Part of a small language model's weights: 21 layers, a variant of Adam for these matrices.
MLP neurons of a small language model. Each row is named by its layer, matrix (gate and up: input weights; down: output weights) and neuron, and shows model dimensions 128-383. Each number is 500 + 25 x the weight over its row's rms, rounded and kept within 0 to 999. Numbers have three digits each. A neuron's up and down rows have the sign that makes its largest values positive.
Before each neuron's rows, "fires after" lists the tokens most often just before its 100 highest values on Wikipedia text that the model never trained on; "fires before" lists the tokens most often just after its 100 highest values on Wikipedia text that the model never trained on. A number after a token or word is its count.

fires after: " " 92, " (" 8
fires before: " |" 32, "." 30, "–" 8, " |\n" 6, "-" 4, "9" 4
L3.gate374:515535506499486466504480501478487516491529512494468509488484520499466468506547511505487525488505497505461447527475479483518529567508449508445489484488529457422504493480489500474533471499511527506522533525484519520566470494465488519480509440534539526514484525548503552513479505509501496538490498497522504501535511507510499492475501533461498514509505477536496536478507483494497551502484502520489465490477537501468530495468525509504514467525514480499493499473490467532481484510475496460531508484494454449515456477526546526510530529501505509452465441530466530476539493496471540470524479489515510516504447490456539526520506531471495479510478536494507503526465507474472538496496525472562483488513533531504463477541523527474529542508480499474460519487508481516543524494504504
L3.up374:519517525500534477507521480496506444526515517509454536478508474503525495531486516502543515491527526499493491489485497481487473522489484519467475485497506492500486510506507500456509495506513492508529458476501530531512466468514496526502461491511478543518434508511521508493475559525503534505525462490492537506476507508546508499504492523515490504447474525504484531491491509495523436492521538501482526514463520506527513458504471472548454488502470500463484510475477506523522488523503482514473491553504534473493545529517519507548513504494483477502484478497491547483477495456503507478529465494482518489480480500502507468559495485499506532460532519537530514497512509478512489491529492476533517462514516526490539507497501492501534519511501536482479529490508496482516502437511497
L3.down374:482493519534536470520498495541512443608547518473471471522570446460497521468526533526511508532530498480459459509507504463501512502529502508485498507526475446494517472514485503512540520488527508484512528479550507507524471500514492473460498445457469468507453503502486521482480502470502536516460535472507525492489524520508516554503472511488542489481490480488485464474470479470473454524532543460460512526483507512517516515502502494529507488501460512456511547440499505528495548531491521473546490468519504512551511501481490454470491473519524503505506526498482520500472475494520500496562500501514531485453478474469519484546485468524453510516524513495529521509483527471533492475501527520507516473480505485478546491552522500501512508514470472493480525503505466505511567480515475

fires after: "0" 13, "9" 11, "5" 11, "8" 9, "4" 9
fires before: "–" 41, " to" 13, ")\n" 5, "-" 5, "," 4
L18.gate131:484505465445522502521518510489479486534474490507462480477504491483450493475488524512485499550503519569474494493457527504503496488504489493514513477487502467526475493494476470499508504499558485464533548521515476488491510516537489507498483492485491518489493494500510476477547499486474489560516468482500521475491512555547518486486471503490515459484485476489466458512504497506481497508493522461466465548491463533567530560486488499515536515482484454489496483473499531530510501497470496495522520488497559501484505494517487506502491520519477506505514490480483451504490526477485488537496500522541534525471498512517479473471502484524462531492508449446513493490483522559527526469530516482490511530489547518530471477558459515476492475523528484486498542478558511511491510515529574
L18.up131:514492465514495489500469516536516554484486479511505507508497512482483478500493523493491468492482513573507479505494519484504507508459526471522492453479448542520522527470490464551501477510495448511449511438489485478496512539529511498448481523509481514539525440543471493552519511473491483510496460476523517481533491480521530507535492482496487527471523486460510502513511471482418526506485481501500507478487532508522543512459498481503504450528511488480499487495520444505501512481497469512557510466463490516513479472523492540503482486492499473531528516481549453512479468477501500505538519464498532480534500492517513470502529507540486531488481454501489508469500505558532494484556550486462467512511495475524557482499536499502488518468498468461512482501524477508533546528509506
L18.down131:497474467469491507513478569495517467503472447496472504487434534477499467485468495466493476480493509521501501485421506484506488544483537469462475462491518497506491478504538527488519440492520510464511499501507497489485516523495549510527513530509500519511479505506491526499497529511507488497484477504549525463512437556474501499480524541516464499483501474443508494489477515464470477470488469481570484504527527493505492490491488515444514521495469507477489533535496499512483530514447488504504496508527516524523514505525465510485480486472530511483521482489515510513488511466513522522533501492526495456478487483518479496530528529525493484547466516465508469497462531533477499491515488499491541515527465479452526501477496471502495457516492489527493486540458450476511517469498528

fires after: "2" 27, "In" 14, "," 13, "." 9, " In" 8
fires before: "2" 44, "1" 41, "0" 9
L18.gate99:526491530516549526512499488489509503507454500488460506492514501479497512519465500497440540488524497499513438473490502511454500497496507498497507508507532485507502495500513521515517512529521542498552472485503503537483521517527456471484512512505517542529542513510481513497479507496480496509546504517487503485477532488507501492528432494487524487521517516477496491529496473501534494481540480508488529557502498479513523506509474513512473523479497446491472538475481502482526579485478467510535474484518569467516527532486512463466522502528516467512502511526508498456529483493464540462466544481475533522536514477475464496499469495467487472529532441513522499481506512488484521504477478490491506546480491533508465541483499522494464481520549488525474503516501519513510489474511499
L18.up99:468464482518489490538524487514471505516481531510531524505423520496511507502542520493514511490496488520498503436520499516539486491515473475454476520539467514508495508542538461520494500502529517472509526465495544446491537514498490482492512478542544503488459465513493504500491542551480486509504508542491515483498514451495503500547501541503518531524493492483495475542528455492527453469492512519516461514482492466481517504492483517502499526523526478486470486535500511501486479528496492536531491510513514499524516498529521471499495491510513481519506490513506509521473506519489501471527526476504508534486530451525471478482488486492519489529543493474508501497463461558524482505502531478494512491452530513498480521498514468531498472483563471502443507482465547488515479522496528
L18.down99:504499493470494483485547523462517470536475486505462514478513510547464490465481478503518543565481517496526504548524482477512477493518520499505451494518481492511494488531505476568527469500517500488501499491565514534498540485525514486471508502498483540480465496495529512487507500507553438458463488523522489534509492496464524499464509536488488505455468526516494494520443528506517503516559541495510499512471519525446485512482497512485516476497511544445483532491469498471504515528479530499478480503521500515515506491474490541541545491538510507514546496516478467499502519475541465538516485462498476504472510500545527483481483513491506491528499516496489491480560508462497545519479503531531480536527520504522515477484476465549524540496486572453491516522525512518468522479448437

fires after: " " 48, "9" 7, " Q" 7, "0" 6, "1" 5
fires before: "|" 94, " |\n" 4
L17.gate943:554517496480483538521489466509497522435470507467523487482434450509484475493506503473478448485490498527490505481520534510495521472525485464522492554512478514511515502475472496507482509533542476498542489499500489511519506512497511508475506492495495442466496544495500511513479473500518479482479492505522486533523448487551451497518485517470498513466518520432488540513531514491469529495496503530475509519524472493475546521506474523461455483478476482460488541559508512524516511468524479484514513488526490486460518536458534535489502499472500501531496519457536506495478495469526547511462479561474510495497509476504475483501505480512494521468494525475497541457497472545525503492526496479511457516508541492517498494470431522502510514498526510531439514495530489502460504489469510
L17.up943:484529504517506490522490496486475484489499492479483474515506463497520491486510490502494491531498439514503487485522532478483520490506489515465498511477452496444497493527441485518545542484507507476513489464470495546476509516456488494474523513469441448467490560501509516524516508486520524504493528499530454525516480474493490543516518467488530515480482503515539479510503513450528512487500504503460491460545518506490471481498455488480412490501498495481469539509510477477517508517496485493517466491509454572502474453479525486453484500556487484519494522538557522535516502518488483458526529506449518471503500483484528510543511500514486507536470535528502468502503473494520497475516472488504513504515485512541510474480502513498500534519551519488499510538490505497503527445456565
L17.down943:490541529524467523489466532470493484474510478479478489469484491496491482507473484508506509499508514536478533488508515485507522422497500473520512473504497490520517496474468557475506531479496495494502529500470499481478524476506498500523500493490530522488472513483525466530515505518494524487485497495507503514524500453455490472488492490543487570508554511516469505508512529513503494519496503511578529487440491507499479496482494495504523481496502494477497435543532512513493517518522530483477498476496536483526487498479521522447493518518498509572475435465539491504527528500521474531523522556489477518508529472497503485485518482539498540494505501480502445496493539517501529502486495476483502488489498506512476502512545466478471539518500508527487436509526519534493472488526525

fires after: "0" 33, "1" 11, "|" 7, "5" 6, "3" 6
fires before: " " 29, "|" 21, " medal" 7, " |\n" 5
L18.gate324:471479512540478547496510562477487534505499509495478519503533456547543490508491492524524491496490523504518503477511477478509507512533511456521493512498508521498505512488469508504479499532484480511517459495489517547526491498475429497481564520548516478491495476491498513523523486503490490519521484511512445516466491513503497451519485514466493498545480521485466497495450508495465527499469487531521489496464541521501496531477475488529467464472493502516556567523498445534508521515508504486503509461546501503475495507552495515479513488496543462523523498452536489465538495531461498524554497504513492513545552457503543520530517478515502506499509440509508520470514494554519478488484516463457502500528501519496540504540508448504506453476449540464486502493524513455509514504534498
L18.up324:462468545495523521490485464505462464532507517465507516442489516480491487469471482495487557490519514522485496519483551492495520513530442526510532472472468491481525520508499464527506525483514501513509479504519512497468528466492507531468516531463499469519505516512550511487495494512491501487499506477491498489541525514512512488558526477470478474476500479518495495507473518491476516521492521502474477496510501505525493524457513488501481519510489457490513485502554551503493504558548504485487514474524493515527484493489472476468485463559477503499476522475489501502526512496439585473506461504474491489478539548500488484507468554479492484512483495498557499489459505493509442516487520475500463498525512524494530488458489478468487500514497489480480493473473496469503526492467483
L18.down324:535474490491454521490426496448465509508520475519540473525461543511489465507506516497536467518504515487485476532523474492447523474531541484461525510482511505497498525474506518453500488484495474521534512517450451482497496513539468487500507527501507492559497500514516455551520496478530478473526502500477513512513473514511515483562506505505528472517518497531475491518501510550501477512525461494451483483519556517514489569493462486535479487516465488509516507540469474466527464509486489490513504513504484508495479498516528500485493499548516485491521543510516483482536489501497493522489511468547479502494534490477510476532469523506468509484509517485472491468506448520506567549520461516493525507495551525508575548506477477464517498478488482474446518522501512480480487496517496

fires after: " " 98
fires before: "0" 93
L17.gate892:515520519487513538529530496499543504504505489451561511481486519509478498496459493501507515506499477489451478539527555533465494498522512448493498525500504475460529466518498508493497462502479506469506502522502485505507474491459506452463497493500481487524500531516500520540472534484478490503517470515520510484513524458485494536495519479514538481469465545517531474465512536492520505491455500515479528483529497440502520505471494483485495493557486491505505481517503523494489501496483529513485504519499522467457491505467489501481477532541484533466516519488461504504512501501441502453474458487528519492486488487482476513522476471505494494455510471524519493546492514531480498495529483492519497491536506510495488522548470500499568468473469510504492470527464552472483544486479496
L17.up892:496489510541515509475486489469533501493512487507480515485480505482551496515496518480502495498488476475521500464525502521494507517473484475504482474481495508471480534531486535491555494488488513489505477544549464504462523503463535458491531491470507491521509522503474480516479492482493457468463496532521487528506503485474509527473494502479494491508514537552492532518493501515511487466475561509476519512502518528460565505480472526481494476484502512496519478520474523501493481528492505503514502504447495534487516541473507465496524514505471455476466465522505479505454494489503502540511514523520480523528477523427457511459519479429512485456516556488481492453507546522498460484544531526473412534513505440505493486514511476518482488493492461505475499485482536476480485517495440
L17.down892:547503484498495507503536503509488467510505535514522490511485543502501529508475495500485497531490497495495440513506544514473481493503498509483458498560483540499517486506498521504495498530471463518520486473462505536495519502484488488493498532469492478540530513489498489499534499464524509530468522547512485464498512473451476531486493494494545493500509541475471531509495508491483555473476542485539502474480522478472510503496526510434488470469514484451418499529483546468491530482529479511521496482494486479489480512540497519464553485505492531474507474511526492501515528484480510470500499487470510538543493517487484479509516477506502499504501475442458457501484540498472490528510478479467485431498495451486464441496523489469504532492521494475522514528522499489481522510509506

fires after: "0" 20, "9" 20, "1" 13, "8" 12, "7" 8, " E" 4
fires before: "," 21, "–" 8, ":" 8, ".\n\n" 6, ")" 6, " and" 6
L3.gate781:515502457519552523521481522478451500443493500493515513489485484509464502458452513491458478517502464526494464489502511515504484501509486485491506474498470517571465467485531514507516506508494471447459497519491528477522503532537526524480475490515507477478522494469491495494521518494530492509464509436470483488512504481562509506498491491491543494513474465521510481479527507469498542445516459499479474491518525497476504509508494500486449526453543521480530495516542529515482483478504511474479517505524473518511504451470484482513494514527464494510533493498455481506491540497530474522476487514475551518523499514458510505521484485480513498497475455518489532548465484483536543515520539452489520484507512541521528439489513528502471458514568517526485510483536535536494527516535560
L3.up781:506520500481494526507449488490465507523498506501518471508511529462498504459475503465524463526504501557499492521506506487488420544478502505490511524475504482503530527472498505509474493535463500484495511561527466537569541524498537502486506503513527456456553501498462535514498520478548525529486517474475488500481480505506468487501512504513458540526531487517486527440517508476489498487520468489502510487520468465506533488455538466521519511478500483519478497501490535503488500463477534502544571436489531477474518512500510467422466497497506462491483489519489512484500513474492480501534519502489531473510502507487458514509515478488467467482532516545503481504490510507483504475466539517488514497517496484511562505513530502467488493515525543505505501486493496513532516530514526
L3.down781:459477486488504525494505518522487526477496521521507465495528521505541508491488506514518500489534558447507498515454506468470465500501475515457524500483527511451510503529523445519478495512496514484480529497556521516489522475473535461527476516509515555465490492492492475547469496501488468545494494482509457493519493473502501517544474560532483488497512463528533507531470504480514462479547470475515520493470479466513516465462511496520507492485479461492506505478487516479485524490543522496488525508498478527518477497524486466490480512556471511489478498505530466479521486463473532498498542496453551524525530532498500525516497550552531530505478538461508504511543527495482465487507519533494476499519479485530511514486487529504462523435475496491494533507528473533528517459503468

fires after: " " 94
fires before: "9" 99
L17.gate475:481545513534472498461497487541506491474543492494511496529516535486477509528464504538462520498480475531449462486474465479489517489518470484494478506478492509481450431436475511474534478507523478511491518455503541499509503505476497463510500489482530537569499491491485474546461507463526515473517501529520502549545502452492491495530482518489507478517483524476515485503494473512495498481450482491484489497494530495484476514480494526482485482486483523498483497519513543492479512459485488476512535505464469538492494508527530485487523503473504529519447464514501488517451491505501485474533501501478506506523490508462463513526510483511526450442494510510494481472435525480495420481496505445468515533520493504492477514525505492523502551512492447447501505488505481475454492519496514
L17.up475:504515527520490528480410483486508522472499490483502471480474508494545514472494504470462523523488495498483518523522510504528510489546504506499476514497463516473490494541461504482481532478513545520501511484514501491461517477496510508485512534554525500542480547499488503490454519482498465462489490534512551515527534463482486505498513494490489502458513476473557458498542502495507501466499500490472534491484506496507497513487495528472441497495476498498494518538508539488485447508486500528527520532470456516544526531501490522504541547484512480498511451540521505490494515489478518456515490510489562484493514515449479445501526507559557523498460574512529537501474518510459482530493485490514500457543506504482490492509513543484520526512489492437491529496515486436555495500549487
L17.down475:521505533493511493530509458515505519516513514507494496487525459478474470504523497514477504495523494513492488478542461497508518538460447524481508516554450484483447493510508519495503547480526499487528516508518429477484520510472498488513470510537488509515520518500494516473498491508461520500493486473507498487506517521489496542508518512534497551493485466536478497481486507525519502500444490442547520500505542512493543502469462502507518515486497544490481475522468496546451483533473498489508534485505483474489529509475489494493509530502514503528490486514473505538496456552519533499506558495476487513493482555500480523533493478489487486487504469497555495467514494525486452508524499455499465507488519505483510498540456526516473443513539493504480481463507442485557495494482532

fires after: "-" 18, " to" 10, "," 9, " and" 8, "9" 8, "|" 8
fires before: "2" 64, "1" 23
L17.gate211:497529509494523513527499483527527518512518505520515472444534506502551521496547471498482501506520472511552488512482485481477514488504531500474511505503458537488461499504493531475507539523540458514542526512502485487508487522458474498478495500432498510501504531482505506533497509498502515474547484491497497528496514474514498534495504504480528500445547554539501512523494534504475492526488554490508493534525516532483539502490481525481484463477475444458517497486501478495526560549515491504467464500506501503526522515527522482515491508522542490496483469504513508517471523482468536487509499466521500484516488516469540481474454481495495502464480533428533458525485479459517465495493537491532466509508516508501491544556473495542481484497527501442496513507481512536491509493507499
L17.up211:482515543507506495500490448521519467495430545508515487504564522468513511481513481527545512508469498475484500492524488516522510535538499493491504537485469485515500458445484509523524492448517533524500513489483470489496543483539503482488510505503529502524484534548516497493536526484504486482508524522488506454494459506505484515531507504520505510483481506505479454489479506535482498486509501480518528513490497504545518540488468510501494525457458495504481491490537481463455491486487464463520503483520474503547486481526481484509573507464560508530503504519488517525436476495553464478465527476467455464462512528471483498490455474476499460499536510524485503511466450532503483515457492460489520483507462484502477523503479477502483504486531432493494549470477515519490506556493506
L17.down211:512536481471504516479521571478498510497463492480512498461525506487490469487531501485494535509530529523497519507563484493471514464489506480505464517558523507505478540506542483496480529498523469502523493477479500521535458495511510490492555512516520497509434480524515571487512471463500468515502509489529529508453459508487509470496494479520481487493456445483498500467533513535528495520506494489446470461529500524496503488496507485532496499489491522512545498542493491515502508495461496510537479482551442492515529489512486491502510449473504514520502499508507483458533473507501461470512500518488462495499488529509508496521528480504510501526465462513513481527516534474470519469487497535501475486517511519513523578494469470441496515496434583527478457514490491503538511482500524

fires after: " " 79, " (" 17, "–" 4
fires before: "0" 100
L17.gate1021:425492503533525527540529500529500535518520500485492517514516530514490503478533505508497476517501480536490462490504487484492525494520497490489492579512440509456466492524495504510482503528528523489495474467525486544535494512484503498516498541520504505485482513499502507535473475490533524476506471496521481549525484485452503507527502525513482495460513529525531479493539478514496535492487532519488496516501525483479471520518478546506516487514517475472480474527516501488556506520493568475501494507457495504512509476528544569456480513483511513559498509520501503513512523476445514488526494479477478490471491512484511468479486503456511477460502540447467493501467492492514467497470528475500455509537499476494468474510503531499510463471458500475509517487501522501473485525523497
L17.up1021:477529473468500457487561556506530534510500506487491535495483519533499472509448479518500438481509480504498498492493532502522525478489493531466536544473487473468488509542499433511477482481496510515491526490505494573485501543463559468495548522527533527544483512509526490488511493508527462509509484531529469516488509469439509477532487518497486490529483507509477486490532492520511501511526504456484504528493552459497531453491519516480526475481490531517488507521484509519509511464483497533490506476458499521480469461498539520502503478472533481500528490499505469478500506505477494460495445505499530452535510518482499500496508501508471490509532483518480513469470506522485455475489518498469465564510471491481505505508449522485515491500489505506529450452511479484455505518512531
L17.down1021:506490503513488441529510501512484526514561537507497471520488492505496498469434481476533544514496518519546485487490530512478484523516482506498485527509484478553548579498496521488510518451525521497457504466473500519492515511516496482541481521527533527498514508514519475442496472523501511488469527511515494510494473510512468493521518506480481458484546493535506491477517472506498496531527518407550491531503518505525473501494534486502518419515521496476482529550493516466526422482526470518486473535473532538499477478480484505487520519494469520532480505496506502490501482501474523467485532489468481479520493500524493501487504506493487514535498527540525498492455472495476533453513535494501498493514503485485472527496489536479495535488512537473500486536522536513445450526506491

fires after: " " 57, "–" 17, " (" 15, "-" 10
fires before: "9" 100
L18.gate855:498514521546483480491492472475488498518509486475530500504448497511477485513553477485523480489509508516514435445512498468509469506506514526484478503516485491504439473500486473480498491479500489464474519475491467489500517502540473515464486514503502461537515519514492490481522553493509506473510466501473508487511538485505507451503510504511514471523506473493458489513523521550532508535446487456488500469483479473524518529517521514505485465488493514475467509471503499480465492487517522497500551493508533487551513533515495462547515502529548488489458508487509503487471465466494494490510474516487478486485468491434507491490497475509531499521491545524515474511475493497522463511503522447496459462521488501472493508507460515481555518511491468402531532476495533517526492500545472
L18.up855:476502530480507500497470521495519451496481532463501530468506465517565504517579448512514486542497453475452492512532472481529525547517497484508503516524490468485466489506443514468520532514506485503514494490503474498492509473497520516501491494449515476532511531514500480542452517500553505497530490485528552484526502479538474477514476480499495478477497512483505534451480535505488480523452525536490528515476553524507493508522491565519461493468481488484479471468525494478465493499498538500503475515501503509504520546502488474480534513490500442511498522516491469566486501474476533490501494515480484490513475515454485525512523462503506481454529521514482488509522505511517487522501485487485492534455538481511432495494497471464496534499509498464510512466508563487502485556503495
L18.down855:535509502484478482501480498486514482500519529477472496523479474546483482496510509539473494512501486509490480490531495464460495549477492496512514509525521512472531482515519424481483477507506487502552493496472450487509479542504521504485509502516499466550492543541476486529535444547490545443488514472538522505538519514477549450513514508478497486526445491516514481490495475497513510491490555503555485517547524506483471523519488519522509571498472502512487524478482474489509514493476479531537522498533525521472483519499516461501468506484519492527539491514507485504491518504522474443501493501498440556464490536488507513498497502527507520506498493520503477540514521504509476541483518469496509502517489535456493519491515545456515547479516481493512502536489502491516510534505484

fires after: " " 28, " in" 17, "|" 9, " |" 8
fires before: "2" 41, "1" 28, "9" 19, "0" 7
L16.gate19:513517533503513542528494508488512495505499497486516482492476506536563509492487491444507465495495541550514487472469499498489499494493548469423470463478492537490513478518519493496549552489534490531500511507545499467501481486495525481514504477511483514525483528519507505484482573512500507487487485506499512509518524504474474516524511531464502459470469509533499516500523487492532558497504502500472516544501526513507530497445507501452529467499496507505472546495488528494520490508530544513463473506468535495484513509517492520461511514505504467506452485463491502520498497511467519506500538518514508485494517539473501525499480466522537515483494506498505529513543485496519444552466504487481473496513556507544472537546483508500550510503504526466494530546533531479468540515460505
L16.up19:528526537533512492531485533529489522555510505489521502492479540526521475446483490491491471488501490534530505487546539521471506469501468510470455462494508520512457468505489493508460518499546470504493497506492530512526490473446486515482505504516483535517521530501547535479444496469505503439533485504477505543499536449522488517510498491505531521498482459522449479516477525488513470479489506484508505494494499524459507561494478500450482465559487504485525461528451464516491548463497497477443475470514504468528488494540496497510475525467494490491512425506486475491524503498464512455482502477466516513477476501491521511499494487486482505546546488478501478449483499521483457482526507480461542506516476529487528505500515512498486522515477496444485558504488481504468489486510483
L16.down19:491485504474554470505490533540481506505467486488502500472505496465474510502495538473470468495530479510458472508498476522514497508510517454501519530481487496485450517506533574471544504476506489520505537494526521468460522479511470511482478545500492500481479530464490532488480515462496522496515521472497528511512532478517445517550519483520503489504504475539477509525519514511541512520468492480524501493494535509511522506499474502502562498548492483474527507527494506481515511513559545522490459481472514508491537528507505517522493493506494465486492496519515472509530541515509476509534499528462496505474470507474517525491532472546495517507500489462501501486505494519508433584503503504505532522533521500543453469530522483526497507525507447460517514468538499499524493449491491

fires after: " " 50, " (" 22
fires before: "9" 76
L17.gate796:507482524486497506457517546552541491498548523520514532506448466486466445509499542504517494503548496509495503476559512496483483491466519508459481494541542480471505456489506515433527509489511493487446486477468488517486561489447525495518486475461513473479460515520505508478497522531421488485522470520489482506503534510499519486535479460583489517511501506496499525456504494493527540488478455509488539494534505484488532524521518489502509507489501505486478511492539497542505509499480497510468501484490526550513548492472460515519504509514539489491488498481503532481495517515503494509514480520507516518517478496507532508512492487472484552497477499521462486511451494493516510517466496553503470529459496485450529532468506516479535481485499515449511482530499496491525517487533504
L17.up796:465496546499469504493481490508445459519506499473515456464469503501498480509509472509490522521521487466506480501514452518478525482499536489498469502505481475486477465479468502484508516467485487497455516491464528498458539494552503501527519486481507539508486517505534468488453488522484499469522485574525474531513501469494491511530458520490486483492530498507452513460476464466512537528455477472506536473504523502518496512518465503497472509464492491504509477480496483485468513438578507465521475497504456519458501509504543512544486470540497489519495476526530507536476496500480490525485502537507501512438466519475550471500464480501549429482496485486483505500508520500488465502494498505470536529543566515483513496515492473497537492525509506477477480496503531446500518499536521
L17.down796:527540482505454506543502527519507479512477529567466504479514535507532504541505575549516512555463487516524503473492508496505472484512508513513481513510497495475480488481511480498449510491511502479458539547507502515558480511521511496504459475522516474502529482541479510522508522491502506477500551490518483487510519486521498502571539492521558482495496511522525484502505517462481483521442492471510504480518503507461524511500511516456497502518517497485473515527492536505519536485459521521494540481522535540549541489486498498469475483510494487508547511514489539493494479530510513521506494511495464536467482505507480489477517472490532518516500513485509472587500500507512508513463481500519446446452492519554470501495474540467517507496506495425529479514484482502518492443477483

fires after: " " 85, "–" 10
fires before: "0" 53, "9" 43
L17.gate837:465530519476577499489485527566520491486502508464500497487513518486476473536528487522493504493479488501517439490528502502498534518492467504491481496485493533522471440535507482487502507481521547496497488499515460519531483499558522537498472533528537476478490504519506470476490455503505532447505490496459524504493496508460520516503476524513525535499456500544468528496479506474520498495484496498482489526477524504571489490477498445509478485481498484518507516509482494463438476514529496471466527492455506483500501507504546531527488531471471507485506540519498531518534490486486528520531487505524521512462477483518486507493517554493539473466528525556481502501493522515505483506491460539480472510514550541516522509493506502496460488492509479485518481455453464545523491497486523
L17.up837:505517527485503545512508478515501516508512491484515502474500533513501533488542490516448507536483490493549467439479538533473501489485529488497492468475461449471489492460479477481526519485498486554466513507505477521559475509484489523494456506461485485504513491480533519478533501436485480491514534472479450526517472486504509487513470464550497490508518487489481532510509518462457524463488502537496474476488492511518520523525466435506521476511458501509541492515480501467500504492546497520531520489486527474488482486543526474460466522537469493468494548504487495492509524477467536474493482482516493511509452508457531500516515504489528459506518577506492488494473483499518518510525437494483489477491451508499522475455503469531529477496502505475524512518482488534503514528528502
L17.down837:515510502489475498492537499487483522462490490490517527481489490525487536520557515492518494485500533522481479466528491539492480500553450512540513478505530448481511525442512465457509510487476504510504517501494507533466496520488496531519455510493489504507489450481438509541506553541537491519519508525465540521473500493484503516503509460498535510472473489493461560476496505500476517517468514478597519500505496447522539484488504482491530525481515440453510490497496505494472471478481498504528515529504463521510515499492528466484468522544502524513494495544509471512519490523479506525480502495499523493483480531491511511530489466532488480435476477493532519499525518479468589492491516488484469505541515495489457507482532504480524520451483511526502512474519495528526499519477490

fires after: " " 60, "7" 5, " (" 4
fires before: "0" 68
L18.gate401:499489511533549535548469452498544528495499516466479472517508492515495482521542465503514495495509498497494500508499520538475503488494484507495500480495487491500472483488493509505522534514533505481477515529480489534503501469487486530523506506506538471493517518510504519485500502534477493495534481502515523533514490460520518560463502539493499511423519520506532532545493510524488509486489536487497470476499478517477534497485529516468530509470469471545504505462526560480492511512519469503529497453492495525503489498534520512509544553484512499496464515483466462475484499495491517531553502552507499469451487535470513531494487501466473508442540516468459508523505504512530446500513494441492456491515504497490521473506513538476525476515499526503536536474538520520486498483525520
L18.up401:499522512520540477519479480472526485477528493493476496504526528504513500526472474506499502507498488523501485489516516505530561470478515515467538554458490514540466488567511522495514507539521484508515525524482517497529528497499499527455499482479488469533540475517474508463513467490475488472473510540521468487529502474490486523484470508502541451503536529523496522498547510538490511488491542542495499532495504485495537493510502494473498510495488490533506501508509513485479488479518517551530462477485526466503487564527494479498499489494456506469489527497452516491480479445489475471538540467489511500476456524472454504513488492458506481535477508451492478464491511514500442493558458528535490465507499534470490458479496481506466519495471519473503493468537465504513526521523472
L18.down401:550515473514451506550535491557493475487539509465492551516508474486486496499486513471458525467486508516500502485500544503506475542547479526471549494506500432490451510509497506534512504497462516503497498481469453489466486506505482487556523495520528508439500556486522486464532491500536490526490495542502464466496476509449494511506508477522499509500468484557521502530477517531511491490481533520548495491492516548501480462470460468546505528482460500495436507503471516533475507455477483519541502518500468442456505492470476479494508502497459503490454509482483496522513472505487506531493479515452464526492533516544523453501500505481482505478516460479455538492513471503519485529499505512518483491502471469403467493497529541516530483499516516502515511528487470486478520517467495

fires after: " " 77, "–" 7, "-" 6, " (" 4
fires before: "9" 93
L18.gate157:487478528480526517533487519542476458544509525495534507493496495488484499518496481464526475467516507522497482516487529550486527493500495486521493495496506463498501496505503487508488514466553498494503473526517496497503499519501509545520459520473500528487495498450482500499523517522508509534538487494506529492493549476538513501513483503510490509481503518569498511492526531517512528542459505495493467493502532538525517454469488522494495508470452466483510432509464548466511543513485508479471491481472513491476524445501514490462527512492495512461492462501519491441503509489486499440513506509502482489463523508453474505489487522445507518494535507474517519505493474542543511458489522453510511513482481482506511469492485529457463510508511489438490489491463448540525508517518527
L18.up157:500497480504534480521499512515535478491469461497496476528480509493513488520540519488520464531503491507484491529458479482501448496507519501499471510528525508514477460506525537501506475482476520473530479487521537480500464487476509541504475502491531481515459475463529485500484483496496565476502499446485529483512507504510521495499515489492521490478498549576524483462474513517453492514469510537498546485507484562509510491492533520521472551506506499478498503545526525481503527546513505503513508537474521490520500505466530507507472520478545513527498487500540521508518517479491515476521474507467501516487487593457501476484498521480482482482537538519504509496465499471468508479566484518494478525507479480500508505453511507510472494464464450459546531501509511503544503466518520
L18.down157:485499461536485499495463462531502479489520479532488502491484508476512497537504516529501494535498477492491491519513458437528507474495499530519486477489504527502481490474458507542497475509523535494506476482475483534483528517549478521463470539518506468471470528526503544489557485492531532485492439447502532488517496484504529548551494525517471475546474494502560495482488530508494462499467497515553435503495486495547511490484502506524533516513492484500501509491532484501499518493478506468502516519484492493535504483528489485524487505499502502528513494462479454489503483491508518528501525548475450540480543529479552523504472515480478595507504500473469486508544509499484545467512481516459481537484473511510476526518511512472469447470522455516498520453499503525514506530462497